{
  "n_layer": 11,
  "d_model": 768,
  "n_head": 12,
  "n_kv_head": 12,
  "head_dim": 64,
  "d_mlp": 6144,
  "vocab_size": 8262,
  "activation": "relu",
  "norm": "layernorm",
  "norm_place": "pre",
  "norm_eps": 1e-05,
  "positions": "learned",
  "qk_norm": false,
  "attn_scale": 0.125,
  "bias": "all",
  "tie_embeddings": true,
  "parallel_block": true,
  "init": "normal",
  "init_std_qkv": 0.0203,
  "init_std_o": 0.0,
  "init_std_up": 0.0203,
  "init_std_down": 0.0,
  "optimizer": "adam_variant",
  "lr": 0.000398,
  "beta1": 0.9,
  "beta2": 0.99,
  "weight_decay": 0.24,
  "lr_head": 0.00693,
  "grad_clip": 1.0,
  "warmup_steps": 320,
  "schedule": "wsd",
  "decay_fraction": 0.602,
  "decay_shape": "linear",
  "final_lr_fraction": 0.0,
  "batch_tokens": [65536, 131072],
  "seq_len": 512,
  "doc_mask": true,
  "train_tokens": 1131000000,
  "steps": 12064,
  "dataset": "wikipedia_en"
}
MLP neurons of a small language model. Each row is named by its layer, matrix (up: input weights; down: output weights) and neuron, and shows model dimensions 48-175. Each number is 128 + 32 x the weight over its row's rms, rounded and kept within 0 to 255.
After each neuron's rows, "fires on" lists the tokens most often at its 100 highest values on Wikipedia text that the model never trained on.

L2.up3684 [103 218 105 135 114 136 116  67 125 119 212 189  92 101 139 119 106 129 167 158 103 120 103 130 137  89 188  67 156 139 187 122  61  79  86 115 113 135  88 108 134 196 146 105 129  99 129 193 154 124 130 156 126 160 103  86 172  99 117  93 171 130  98 128 131 109 141 159 131 143 155 108 207 126 193 123  68 156 168 117 194 122  76 139 127 148 131 132  77  99  86 131 127  98 127 125 153  83  81 139 175  91 121 158  82 129 139  99 154 154 115 155 128  63 129  87  74 120 143 122  49 126 140 199 154 155 175  73]
L2.down3684 [220 120  98 124 138 149 134 131 142 155 180 103  69  87 134 127 183 128 140 104 142 151 153 133 160 145 107 111 190 158 121 128 148 184 143 132  50 150  90 193 138 136  69 109 123 143 205  73 110  97 163 137 161 114 118 186 156  86 144 122 196 122 120 129 158 159 128 135 107 135 122 123 133 133 151  77  88 109 139 130 207 103 174 111 104 161 167  98  92 112 120 112 205 141 144  79  94  95 169 179 173 121  71 113  82 186 167 135 100 110 108 158  98 122 131 174 124 147  79 137 120 142 103 116 110 198 117 124]
fires on: "\"", ":", "ed", "ing", "ow", "\n\n"

L2.up1647 [ 95 136  79 129 115 109 111 128  95 135  99 150 113 132 136 117 128 104 139 202  72 100  94  81  88 137 122 125 117  93  67 119 158  93 115 120 153 107 122 164 101 135 141  76 166 111 164 140 143 204 132  99 169 165  72 125 184  92 156 124 123 161 146 134 107 105 125 123 116 158 159 186 138 162 152  60 112  50 152 164 136 160 173  82 135 129 179 176 152  76 147 140  98 146 143 145 107 121 152 144  79 145 112 156 135 151 218 162 139  82  87 152 149 145  69 163 140 115 120 124 140  95 104 114 101 135 145 121]
L2.down1647 [ 54 172 148 105  95  95 162 125 155 150  61 146 120 110 108 110 132 131 227 155 128 172 110 129 129 132 163  92 151 125 139 115 125 155 160  86 160  81 122 142 153 147 150 138  99 118 111 139 104 148 100 160 115 169   0 140 135 149 109 128  82 166 115  68  76 105 150 115 145 146 142 139  91 136 131 119 168 154 138 164 161 170 145 125 163 124 100 155  89 155 166 147 126 156 124 107 104  86 107 192 107 122 182  99 150 136 128 102  93 131 118 158 193  99 154 106 119 133  88 161 121 137 142 151  98 116 141 167]
fires on: ".", "of ", "% ", "the ", "for ", ". "

L2.up1598 [159 139 126  67 155 226 122 148 185 149 171 143 153 135 170  99 157  98  84 105 138  98 176 121  79 147 109 101 175 128 110 114 142 146  83 128 171 140 143 148  79 140  88 140  81 117 159 118 172  59 146  94 202 125 136  49 125 150 127 147 186 133 178 132 146  71 114 136 143  76 165 115 120  77 139 121 125  96  67 112 129 130 105 162 168 160 188 120 167 106  95 158 127 136 137 132 170 135 104 123 110 129 129 149 127 109 147  99  97 152  89 145 131  92  99 112  66  66 152 200 127 195 149 176 160 101 166 113]
L2.down1598 [153  88 117 118 125 118 114 168 101 134  91 125 159 194 166  85 153 123 119 108 191 145 116 130 136 108 135  92 137 139 103  78 105 182 158 161 162 118 136 121 134 181 181 100  90 207 120 103  92 154 153 151 133 146 150 106 108 157  84 136 100 126  65 139 148 121 108 173 133  86 131 156 162 124  94 148  83 165 155 119 176 198  95 108 132 152 118 160 165  96 115 172  87 138 133 206 113 111 137  93 177 156 146  88 121 120 160 129 125  63  86 120 150 105 164 117 122 153 163  82  75 111 140 106  89 125  96 150]
fires on: "were ", "be ", "are ", "other ", "was ", "is "

L2.up3241 [185 141  81 102 132 102 138 131 114 131  83 134 144 128 181 144 142  71 110 124 127  86 221 190  88  88 149 129 151 144 104 143 107 140 111 114 122 126  93  98  85 100 115 174 135 165 113 118 110 168 193  56 148 125 157 134 148  80  97 111 165 121 137 122 169 115 135 180 123 145 108  56 131 154 205 148 141 126  91 112 171 134 171 148 161 106 158 118 100 171  88 103 115 108  69 107 134 108 117 141 124 133  88 187 116  99  88 156 171 124 116 149 111 133 129  84 121 123  82 138 108 137 104 134 119 110  77 170]
L2.down3241 [ 80 160  97 131 101  98 138 113 120 187 122 165 153 165 141 112 148 117 153 111  89 117  86 156 165  79 157 141  98  83 140  72 149 142 105 137 135  87 128 115  90 167 112 177 104 163 157 113 140  73 154 219 130 196  90 183 115 141 186 176 101 119 138 130 126 136  77 217 120 161  79  99 144 144 151 142  88 110 158 126 123  92 149 121 154 155  79 152 146 112  78 136 135 230 116 141 130  84 131 198 164 135 175 101 139 176 134 132 159 150 140 123 165 119 109 132  65 142  69 103 111 110  93  76 125 128 117 162]
fires on: "/", "; ", "and ", ". ", ", ", "or "

L2.up4286 [ 83 166 126 150 185  92 105  79  92  75 100 139 172  80  85 105 118  82 101 119 154 100 140  92 112 128 106 118 118 127 164 122 180 102  51 147 104  76 161 150 121  62  95 177 107 174 139 138  68 120 102 137 179 147 163 121 156 110 132  80  99 157 237 113  70 153  64 130 158 137 152 123 118  63 112 102 101  50 123 108 213  37 200 161 117 166 172 108 141  93 111 161  59 134 143  83 167 121 137  87  96 125  90  62 111 140 122 124 186 166  82 153 140 122  76 167 115 150 160 207 154 104 115 102 140 150 149 102]
L2.down4286 [174 166 149 102  68  95 107 117  69 132 188 113 101 144  84 142 161 131 124 151 109  62 149 132 172 137  88  71 123 137  99 169 102 124  60 145 100 155 186 124 138 164 148 180 157 126 107 192 101 137 122 150 133 145 116 139  80 138 123 193 102 130 109 124 139  87 121  71  69 140 143 129 115  66 119 114 158  97 167 146 127 186 221 125 141  87 105 136 137 132 121 113 128 107 122 148 124 119 172  88 139 120 222 130 162 102 170 204 112 144 146 168  94 145 170 191 116 110  53 142 136 111 139  97 114 209 109 145]
fires on: "-", "a ", "it ", "o ", "It ", " "

L2.up6134 [203 142  82  74 178 171 138 127 149 174 175 118 171 158  88 188  92  99 111 147 157  67 142 129 120 150 150 166  70  95 205  99  71 103  96 144  31 103 110 165  95 109  90 157 110 149 151 208 121 122 112  90 194 150 133  93 144 108 142 130 146 141 175 123  91 130 135 175  92 152 176  93 135 162 132  71  63  98  64 113 160 133 205  86 207 142 144 123 107 101 136 137  84  65 162 174 167 105  84 113 111 113  75 134 136 170 188 176 117 170  96 117 132  95 169 136  82 203 110 132 124  71 162  78 100  93 113 118]
L2.down6134 [113 190 181 158 108 107 119 204 100 131 119 108  90 128 113 131 130 128 133 137  99 143 114 127 142 151 107 170 122 177 123  97 133 107 105 105 151 180 107  53 114 145 155 117 140 141 140 121 146 117 159 160 127 147 137 133 113 133 106 184 154  90 134 120 142 127 186  82 139 160 124 143 147 156  75 123 136 106 111  64 141 128 177 142 147 107 185  84 117 168  73 117  75 140 111 155  96 181 120 199 124 114 153 109 123 156 111 139 112 147 123 127  90 150 152 174 138 123 138 162 116 141 117 123 213 212 113 134]
fires on: "-", "a ", "thir", "other ", "un", "100 "

L2.up1710 [120 161 133 116 146 124  77  96 132 106 100 151 103 106 100 114  97 111 161 144  76 153  67 122  64  63 133 105 139 127 132 122 120  55 137 130 139 112 139 154 114  86 132 105 133  49 152 147 140 135 139 128 127 142 144 142 140 124  83 142  90 175  75 142  82 116 225 140 177 124 149  76 110 148 120 102 131 113 164 117 142  80 112 121 146 124 189 149 142  79 158 150  84 118 108 109  89 200 174 111  95  96 128  84 127 124 124 162 134 128  59 152 156 196  55 175 152 130 151 116 102 186 123  66 105 130 116 141]
L2.down1710 [ 77 107 141 136 139 126 109  99  98 105  78 220 142 172  63 134  71 138 141 166 186 116 132 118 140 108 166 120  76 116 148 114 130 206 109 138 195 174 132 144 203  45 117 172 126 157 168 187 154  97 130 162 127 100  91  97 153 161 105  63 165 168  84 131 131 122 139 101 171 105 175  88 161 150 181 126 126 160 146 102 164 183  80 127 120 123 142 126 122 151  93 177 107 144 121 112 139 151 122  86 160  67 123 115  71  85 131 158 132 124  44 155 156 114 176 174  87 124 109 160 162 169 168  93 120 185 122 138]
fires on: ".", "age ", "median "

L2.up2799 [113 147  85 185 138 107  91 114 170 172 129 143  87 151 104 123 183 119 140 129 159  19  95 118 172 119 139 186  90 166 108 119 137 125  86 115 111  88  76  81 135 142  66 138 136  91 121 112 159 118 151 147 211 142 170 118 197 115 210  95 151 198 116 119 115 154 139 173  91 193 191 138 177 114 159 103 177 162 118 105 150  91 133 118  89 138 159 116 162 153  91 153  80 169 139 153 117  69 154 124  78 127 136 123 100 152 172 135 180 116 123 145 119 184 135 140  98 108  69 103 121 116 137 211 149 111 100 167]
L2.down2799 [ 98  67 138 108  86  90 106 131 149 100 209  77  93 188 102 142 176 144 149  98 100 163 136 166 183 150 100 127 154 159  56 100 139  84 123  99 175  81 119  83 103 198 140  60  81 165 100 120 151  84  43 129 105 120  94 190 167 134 108  84 168 130 181 104 100 134 150 138 195 116 125 143 143 113 110 154 121 131  83 136 183 156 128 155 124 111  57 122 101 130 188 124 130  95 108  78 189 176  98 106 169 161 138 131 130 136 119 145 108 108  99 151  81 117 141 135 151 100 182 145 157 114 101 154 148 131 102 123]
fires on: "- ", "| "

L2.up1381 [100 219  82 138 177  94 120 152 124  79 167 147  84  79 108 135 148  87 126 157  89 154 151  85 112 107 136 122 156 140 179 100 117 159 172 127 108 128 143  87 123 135 122 147 125 179 107 206 112  80 119  98 137 147 109 131 150 152 141 112 167 144 135 112 144 154 131 157 152 163 115 146 172  70 134 126  86 109 149 105 114  75  82 161 157 121 154 150 145 126 115 162  68 173 104  96 182 136  95 115 127 108 112 152  89 164 176  77 132 118 109 177 128 113 111 129 109 122 101  93 106 125  68 147 131 175 176 107]
L2.down1381 [210 170  97  88 100 114 126 135 131 142 129  92 115 138  78 115 204 147 178 115 129 201 135 103 159 131 140 140 141 130 123 181  93 140 150 114 157 119 121 125  80 111 128 119 126 173 114  95  76  94 125 120 120 157 124 113 148  90  67 100 139 110  97 119 144 138 110 160 144 106 174 111 147 133 150 119 168 115 129 128 164  93 153  77 127 163 122  86  88 170 125 110 142 118 153 127  82  52 142 197 147 121 127 125  65 138 174 157  53 134 108 199 159 120 144 137  88 109  80 121 113 121 114 138 123 141 107 108]
fires on: "\n\n", "\n", "the ", "==="

L2.up4181 [ 96 116  88  82 107 134 114  96 193 145 136 109 123  68 161 106 134 132  79 124  31  92 124 116  70 162 101 172 174 102 168 172 139 178  94 104  99 115 117 141 130 102 100 211 127  89 119 105 116  86 155 127 130 121  84  76 133 196 111  91 121 130 134 135 124 161 155 131 137 133 117 127 162 114 148 109 129 180  51 103 145 183  45 182 148 154 132  86 117 127 124 134  89 154 134 174 169  78 104 126 150 137 150 188 125 122 159 161 112 136 151  51 173  91 144 147 108  93 106 181  79 131 142 147 117  84 194 109]
L2.down4181 [122 139 131 142 160 118 114 145 150 123 101 112 153 111 121  90 153  91 122 156 204  87 130 135  98 106 148 112 167 206 104  81 154 157 138 117 116 156 145 139 137 155 106 147 151 188 130  88 108 151  88 105  89 140  43 141  61 104 149  93 130 169 143 113 122 171  86 114 171 188 153  67 147 147 119 132 143 108 123 144 123 111 154  91 178 136 109 119  55 163 117 153 123 165 136 185 166 141 164 156  79 102 134 123  69 183 144  70 112 116  99 139 144 102 124  99 103 142 132 134 134  86 107 171 138 120 146 129]
fires on: "as ", "was ", "became ", "after ", "is ", "on "

L2.up1923 [155 142  81 171 139 120  86 136 153 149 154 172  75 170  71 163 114 139 130 124 185  71 119  81  86 128 131 127 133 143 115 137 162 126 136 145 116 108 116 125 142 135  95 164 129 105  83 165 115 198 114 112 185 111 178 118 253 103 156  97 179 180 114 119  96 136 154 134 124 171 129 105 142 136 151 119 150 123 118 135 153  74 114 104 129 133 164  92 145 136  55 136 121 133 123 136 141  92 166 148 112 145 143  51 113 176 148 141 131 104 120 156 119 154 173  89  99 164  88  94  87 131 150 171 140  84 138 153]
L2.down1923 [ 72  85 131 123 119 119 113 122 116 130 165 101  95 187 136 115 157 157 127 128  98 150  93 150 165 171 113 135 123 118 106 101 130 101 153 109 189 114 114  93 136 219 156  70 110 140 126 129 150  92  78 110 112 126 121 170 159  92 112  67 144  96 162 114 115 110 136 146 168 121 135 136 174 165 102 139 150 160  95 105 106 179 146 123 109 101  41 135  95 127 151 114 169 113 130 103 159 158 138  78 200 144 141 162  96 107  77 182  67 109 100 178 106  78 135 131 120  82 138 130 186 132  78 153 128 162 144 135]
fires on: "| ", "|---|---|---|---|---|", "|---|---|---|---|"

L2.up2657 [175  98 132 116 123 128 113 127 100 151 129 118 116  96 106 158 128 122 113 139 107 103 154  79 143  83  97 117 191 155 161 132 186 108 147 118 137 114 157 142 145 110  15 165 126 127 108 156  83 123 200 142 156 135 100  88 163 142 127 111  73 151 124 139 187 133 120 109 113 163 185 181 129 123 164  89 147  81 105 156 151  89 131 101 110 169 113 120 140 147  93 108 147 103 110 164 111 143 103  52 127  85 139 134  86 121 143 106 135  94  72 137 160 112 139 167 171 203 109  93 114  81 130 107 101 135  98 123]
L2.down2657 [124 117 142 123 153 127 102 115 125 151 169 166 181 138  89 126  97 175 188 106 179 129 142 137 165 145 161 183 125 130  55 137 107 120 168 127 114 127 191 205 156 191 145 142 120 134 118 121 189 118 109  66 122 147  68 133 119  37 193 124  96 132 146 134 129 117 163 137 149 169 109 180 129 102 145 150  98  60 108 169 120 156 111 141 119  97 126 120 136 145  92 132 118  96 138 119 111 106 131 139  78 113 129 120 112 106 105 150 129 152 109 181 124 130  98 124 128 119 112 150 145  98 121 138 139 184  65 126]
fires on: "th ", "-", "x ", "sixth ", "we", "th"

L2.up522 [121 138  66 140 175 118 108  85 193 101 133 129 143  95 119 109 140 122 108 136 132  66 155 108 101 122 156 155  77  96 112 107 207  79 121 140  99 104  99 107 158 119  89 152 128 100  89 157 148  93 121  44 177 124 178 120 184 117 207 110 153 135 114 140 136 128 121 106  66 137 167 107 150  85 168 118 178 120 133 109 113 142 127 163 111 134 206 124 154 108 127 136  72 161  96 118 118  85 157  96 148 141 133 170 119 120 139 143 161 160 104 111 161 142 144 142 107 128 106 107  85 134 122 159 130  89  90 179]
L2.down522 [111 102 117 143 104 126 139 110 131 128 199  81  77 171 103 148 124 123 137  97  91 173 132 129 144 136 108 121 137 115  83 139 127  88 114 120 176  89 154  90 114 183 142 102 112 165 126 163 138  70  72  92 110 123  40 172 150 146  94 100 109 123 162 104  63 149 166 144 196 100  91 117 158 115  99 125 116 124 112 141 192 135 107 158 131 103  53 156  59 106 165 106 112 105 124 116 145 124  83 101 152 152 146 154 114 114  98 117 135  54 102 163 106  95 142 127 178 122 148 170 171 129  79 153  92 117 111 125]
fires on: "| ", "=== ", "===", "- ", "; "

L2.up6034 [153 192 169 147 146 161 103 124 169 109 181 152  78 101 166 181 140 111  89 149 168 138 128 129 149  59 144 111 130 186 167  94 132 102 130 113 154 127  74  56 127 165 115  83 145 198 123 143 154  89 152 151 147 128  83 140 132 121 152  86  81 133  60 129 123  78 157 146 149 142 146 152 193  84 159 111  42 166 129 156 147 125 119 111 110 160 113 112 111 110 105 122 104  96 136 121 154 172 123 124 135  80 105 176 127 137 104 128 167 123 164 164  94  81 116  76 141 147 170 125 129  90 131 163 138 197 195  93]
L2.down6034 [198 140  90 135  51 123 114 169 158 168 137 135  95 116 111 112 210 146 132 120 130 189 143 144 127 118 108 115 193 195 125 173 146 134 122 120  98 122 115 104 123 107  47 108 177 124  93 102 116 141  99 143 120 148  74 142 175  95  90 151 156 145   3 132 138 143 144 136  83 125 123 181 210  86 127 150 120  92 151 128 125  61 152 139 144 124 134 119  77 148 150 113  94 134 148 122 122  96 102 117 142 123 128 158 137 159 159 192  95 155  95 180 107 175 150 114 101 140 116 140 146  49 106  54 105 180 126  66]
fires on: "\n\n", "\n", "ing", "of ", "; "

L2.up3173 [ 92 126 113  74 190  92 134 155 132 146 129 104 107 130 137 137  67 128  87 147  71 106 175 138 107  53 165 160 148 145 128 127 115  73 177 111 143 156 116  94 110 104  48 150 149 136 138 141 111 153 135  65 165 114 129 145 134  66 145 156 191 168 103 132  91  77 123 123  54  89 136 131 148 117 131 141 120 110 132  99 151 115 104 148  71 136 127  89  94  88 149 130  92 188 156 139 176 127 107 124  46 105 108 159  37 107 209 130 141 132  97 116 121  97 160 103  83 131 137  87 154 162  88 154 169  91 156 159]
L2.down3173 [ 89 118 142  99 116 139 160 102 104  84 139 101 121  80  56 140 117 192 148  64 109 104 123 182 175 163 127 186 113 119 149 146 135 147  81 140 111 142 113 149 121 108 175 136  87  50 101 125 150 108  99 216 113 164 113 193 122 149 216 127 113  88  84 128 175 132 146 180 146 140 115 173 127 156 107 175 105 131 116 175  89  78 187 152  75 163 156 101 141 119 116 150 122  97 126 146 115 111 139 182 147 122 152 151 166 109 126 157 117 163 119 148 114 107 142 118 132 150 128 144 148 152  59 112 113 159 111 158]
fires on: ", ", "as ", "and ", "including "

L2.up3787 [109 112  57 142 104 129  69 104 125 161 152  82 168  30 140 134 141 149 178 106 148 118 217 101 124  92 132 141 112 138 147  63 170  59 151 112 141 178 111  89 148 150  68 157 131 178  89 136 128  89 150 136 152 134 143 112 106 116 141 108 154 121 102 135 129 102 115  89 155 128 150 135 188  68 131 144 124 110 142 152 129 101 119 185 107 117 139 105 191 160 144 113  34 104 181 174 173  80  98 136 136 128  91 139 130 120 116 110 183 127 143 203  83 120 109 139 115 118  81 124 148  94 162 161 112  98 147 124]
L2.down3787 [163 120 203 153 146 139 157 132 170  74 177  86 110 171  68 118 153 133 133  97  85 143 163 134 109 186 124 142 144 116 175 107 150 173  93 115 143  60 156 152 124 138 101 126  95 161 112 126 105 135 176 179 153 125 122 110 102 187 163 169 131  88 157 112 111 137 149 132 122 146 101 140 107 102 101 192 113  27  88 147 143 123  80 178 188 140 103  76 119 103 123 147 181 125 106 158 160 105 130 146 131 156 135 143 184 157 128 153 139 127 103  73  75 135  99 139 129 125 160 138  97 137  98 130 140 113 162 117]
fires on: ", ", "), ", "(", "\", "

L2.up5712 [148 134 124 130 160  90 125 153  97 227 143 117 152 120  83 116  80  99 145 143  89 135 189 161 111  99  95 108 168 115 154  84 163  80  90 140 128 174 116 101 183 106 105 151 109 139  95 174 121 199 130 140 147 128  94 153 132 139 143 154 201 146  85 141 133 106  72 144 104  89 184 133 142 138 154 131 110 120 149 151 127 144  85 189 190  83 161  69  75 131 145 144  62 144 125 149 127 103 106 119  82  53 161 242  85 130 123 156 202 185 122  78  89  83 184 120 159 103  65 181 133 166 174 194 109 202 121 123]
L2.down5712 [ 64  90 124 157  93  82 168 103 163 138 123 109 125 132  69 201 150 144  69 138  69  63 122 147 112 108  88 171 120 152 137 131 127 124 145 132 119 159 123 110 110 124 149 189  85  85 160  92 143 112 153 170 156 140 140 136 127 124 161 195 171 123 121 136  79 154 134 131  95 172 102 119 111 171 152 117 145 124 188 166 117  41 108 120 131 179 101  89 157 124 139  83 137 130  87 126 173  66 128 126 132 130 115  84 132 120 148 127 190 137 165 115 134 124 133  95 144 148 122  69  66 129 122 150 145 161 118 164]
fires on: "and ", ", ", "or "

L2.up2633 [ 81 109 147 143 118  84 141  37 136  99 178 185  71 145 154  91 167  57 169 137 104 105 116 129 175  95 122 128  98 131 116 106 182 132 105 140 133 127 106  75 111 182 128 137 105 156  99 156 125 168 103 146 108 135 128 124 169 112 129 111 125 139 129 126 255 186 137 124 139 143 134 102 176  98 137 115 137 103 104 125 163 110 157 115 133 106 174 183 117  92 116 118 155  78  88  88 171 115 121 170 209 161 129 104  88 127  70  56 129 119  67 123  85  94 140 144 145 133 149 103  81 167 121 131 117 151 198  73]
L2.down2633 [ 89 125 105 117 152 144 160 119 133  51 116 114 120 169  96 101 119 100 163 132 116 154 159 112 102 108 123 106 163  50 163 175  94 197 112 142  59 136 135 155  65 149  67 192 124 147 136 103 106 176  96 142 127 131 134 139 109 115 152  97 130  90 121 152 108 123 140 178  93 116 128 132 107 215 158 135  99  94 148 170  34  93 111 125 206 141  93  86 143 134 151 103 126 123 131 113  86 146  95 100  75 150  90 161  83 127 137  96 152 145 120 213 102 147  58 142  97 116 163 157 140 148 113 194 151 119 103 126]
fires on: "P", "M", "\"", "L", "E"

L2.up4514 [139 120  71  73 152 115 129 127  94 160 149  78 170 115 110 127 128 133 113 108 117 157 162 166 111 112 157 181 149 136 105 168 182 120 103 127 117  50  69 104 152 114  37 186 126 164  97 104 154 167 174 148 121 125  89 117 137 144  87  95 165 128 134 116 140  72 137  78 150  58 194 144 183  76 178 141 153 117 122  95 172 180  72 203 124 134 132  98  70 100 125 129 106 117 170 168 152  72 101 124 151  43 116 185 127 118 155 139 155 143 130  81 195  58 178 125 110 141  99 112 148 153 140 161 124 103 146  97]
L2.down4514 [168 143 145 167 186 123 112  91  98  68 143  93 139 184  55 148 137 148 160 118 136  98 132 166  93 115 144 129  96 159 173 123  91 173  85 128 133 119 142  84 163 175 129 163 163 105 103 154 105 125 104 165 140 108 114 156 110 128 190 145 109  81 140 113 112 109 151 203 124 125 150 163 117 123 142 130 123 133 182 115  75 105 147 140 195 107 127 111 182 137 153 139 151 170  91 118 147  76 175 153 119 142 109 107 150 156 132  90 173 149  78 197 126 157 105 138 187 114 108 191 205 183  78 144 109 170 145 163]
fires on: ", ", "and ", "or ", "6"

L2.up2411 [174 121 132  83 136 151  84 123 151 131  98 134 177  83 144 124 132 152 165 137  66 134 168 103 129 105 133 191 115 146 108 159 165 199 138 128 153 127 143  99 140  64  90 135 138 188 115  89 122 127 150 140 123 153 154  81 187 168 180 102  93 185 166 113 105 124 159 150 154 156 141 135 158 123 201 134 185 132 107 172 116 200 165 145 112 142 131 136 165 121 130 134 135 131 122 112 104  82 116  95 120 100 115 144 121 110 121 168 120  60 166 153  98 146 184  92 157 146  91 123 117 120 115 146 118 168 129 128]
L2.down2411 [103 111 144 120 145  57 187 195 129  98 106 154 153 142 154 106 123 131 163 136 118 118  85 105 194  50 112 142 140 128  51 112 103 116 116 135 122 111 188 148 178 203 140 169  96 130 150 195 154 131 118 129  52 134 136  86  99 105 141 160  91 147 128 142 151 109 173 133  76 208  81 186  90 114 112 128 105 187 154 130 106 162 139 103 145 149  94 128 161 118 164 157 122 144 120 107 204 105 141 114  97 177 102 111 143 123 160 175 111 177 113 186  62 123 125 114 183 158 119 111 189 100  78 143 151 178 141 175]
fires on: "th ", "″", "th", "rd ", "."

L2.up3321 [187  90  76 152 119 116 116  93  90 144 106 134 182 132  76 146  97  58 129 151  78  91  62 113  59 132 119 141 158 144 173 121 175  96 169 128 115 105 110 146  47  61  70 104 151 153 166 124 178 154 156 107 134 167  92 150 197 129 140 132 132 144 146 108 105  93 102  99 153 147 139 141 166 144 115  90 104  74 112 148 130 168 138  50 144 126 142 161 169 130 126 109 107  97 138 108 157 139 116 132 102 132  84 151 129  99 181 166 145 195  65 120 165 155  55 145  74 127 111 169 109 134 106 116  88 119 116  95]
L2.down3321 [ 58 148 111  74  99 154 150  94 108 116  88 123 137 156  81 129 121 124 205 148 164 123 109 121  88 148 140 102 126 121 138 162 165  88 154  99 134 135  99 151 148 125 139 128 116 127 127 119 124 210 144 161 137 135  70 190 171 147  89  91  90 185  63 108 109  99 128 113 124 197 111 141 129 171 119 130 106 134 179 155 143 183 144 120 192 140  55 163  92 144 148 144 118 212 105  91 111 142 130 134 149 100 136 142 118 115 146 154 156 153 140 155 152 105 120 121 141 128  70 157 188 157 174 145  95 132 118 145]
fires on: ".", "age ", "of ", "were ", "old", "% "

L2.up3202 [140 106 114 120 160 131 115 103 126 179 105  83 153  96 149 144  90 162 130 104  73 131 204 165 131 112 124 123 106 134  92 113 139 108 119 121 171 136 106 130 110 126  81 190 155 136 139 135 115 177 167  80 146 133 144 111 150  80 142 108 192 123  84 136 127  78  74 125 146  90 134 121 142  89 136 135 149 152 124 150 154 109 101 161 151 100 117 108 102 136 124 133  93 146 106 176 144  97 117 136 120  95  91 129 100  99 117 123 218 143 186 101  78 116 166 129  80 110 104 153 153 155 154 201  96 145 157 177]
L2.down3202 [152 163 175 154 109 106 168 118 119 109  84 107 132 130  65 126 142 127 147 142 106  95 215 116  97 120 131 111  73 163 185 164 168 179  64 119  94 117 133 130 136 141 123 155 106  90  93  96 147  74  92 161 121 106 122 162 121 151 172 156  89  47 128 124 135 160 138 174 102 152 120 123 141 149 129 149 107 118 155 143 128 118 114 149 104 155 100  86 147  78 117 138 209 131  91 132 136  83 131 151 156 142 131 102 153  28 139 191 164 106 107 149  44 167 113 185 111 107 111 134 171 124 105  96 114 107 140 138]
fires on: ", ", "and ", "or ", "("

L2.up2533 [141 104 100  85 111 121 131  48 124  88  69 126 109 150 189 155 145  23 154 132 117 103 148 143 138 107 136  90 138 135  85 120 135 159  99 146 144 114 163 134 113  89 103 150 146 130 169 177  95 119 200 101 196 100 145  94 185 111 137 115 165 110 107 103 151 119  95 146  64  93 133 126 117 148 148  72  88  70 152 134 161 139 207 113 119 162 122  81 147 129  74 157 143  96  42 134 152 138 122 110 135 160  64 118  65 106 112  69 130 162  97 101  83 116 113 182 165 129 146 169 122 161 104 153 111 124  96 164]
L2.down2533 [ 80 122  90  91 177  87 154 131 144  84 126 169 194 195 184 110  97 146 101 130 143 146  81 117 109 152  99 129 200 120  99 150  60 200 128  97 107 107 109  90 130 107 106 147 120 105 165 127 136 125  63  93 152 152  79  80 110 135 131 155  93 121  68 130  38 129 126 198 147  79 143  67 138 125  88 113 134 106 149 119  89  98 166  96 135 137 132  89 134  99  99 121 152 140 144 147 109 146 138  42 105 180 165 126 101 153 127 187  92 141 127 165 147 126 133 168  98 172 173 112 181  86 153 156 181 127 113 127]
fires on: "Z", "O", "L", "H", "P", "A"

L2.up4333 [144 199 138 132 112  94 132 117 180  99 123 120 122 116 110 114 124 126 154 130 136  74 110 105 125 133 118 126 203 205 134 117  87 127 165 137 116 120 123 186 122 125 124 162 122 126 124 146 138 160 171 132 134 166 123 144 121  92  47  82 124 167 133 111 124 151 165 149 146 114 119 133 153  71 132 124 145 123 128 158 149 146 140 127  20 154 119  71 126 124  49 168 147 168  69 121 141 154  95 121 121 100 137 174 153 151 124 161 143 217 136  95 117  89 132 126  53 134 131 124 117 109 154 133  83 112 211 154]
L2.down4333 [ 85 130 117 144 196 174  60 164 178  53 110 172 154 107  44 169 130 121 172 187  99 202  99 125 184  69 116 189 217  96  99 123 108  78 146  89 108 141 111 120  98 136 169 146 163 115  98 135 109 107  96 167 112 157 114  57 130 114 186 138  52 136 134 126 146 145 123 147 168  88 107 124  92 148 153 131 119  75 142 140 116 156 119  76 159 130 162 139  99  73  84 122 137  92 162 100 154 150  92 207 145 106 117 164  70 110 109  49  99 115 200 137 150 159  96 160 119 122 137  89 120 110 134 176 133  63 132  57]
fires on: "with ", "such ", "a ", "along ", "in"

L2.up4903 [122 182 112 113 152 163 102  94 107 117 131 102 133  52 127 141  83 118 174 108 125 112 149 120  49 125 203 134 151 142 167 112 146 150 140 106 162 134 147 137 104 104 108 179 145 111 125 119 139  56 131  98 145 112 116 135 119  86 157  94 115 113  87 117 165 140 118  76 110 137 132 108 161  92 153 119 147 144 135 135 186 186 131 147 207 161 107  41 123 126 115 154  86 118  89 195 186 135  83 162 167  62  63 149 179  94 168  98 191 184 163  90  89  99 141 108  27 135 128 165 131 116  92 165 123 135 181 142]
L2.down4903 [115  38 129 122  91 100 141 153 145 121 191 131 126 186 107  57 155 123 162 137 169  92 134 117  89 173 101 130 130 177  84 131 120 200 108 123  81 158 147 165 121 113 149 141 130 164 149  90 125 122  95  80 120 129  78 111  65 139 110 151  99  89 140 113 136 127 116 145 124 180 153 125 157 154 103  95 104 127 110  84 123 190 126  63  89 124  98 119 103  75  91 140 137 148 100 158 126 137  78 185  99 126 147 155 150 133 119 116 124 120  49 143 149 137 125 144  87 166 177 103 158 139 133 144 126 174 156 112]
fires on: "was ", "were ", "is ", "would ", "could ", "are "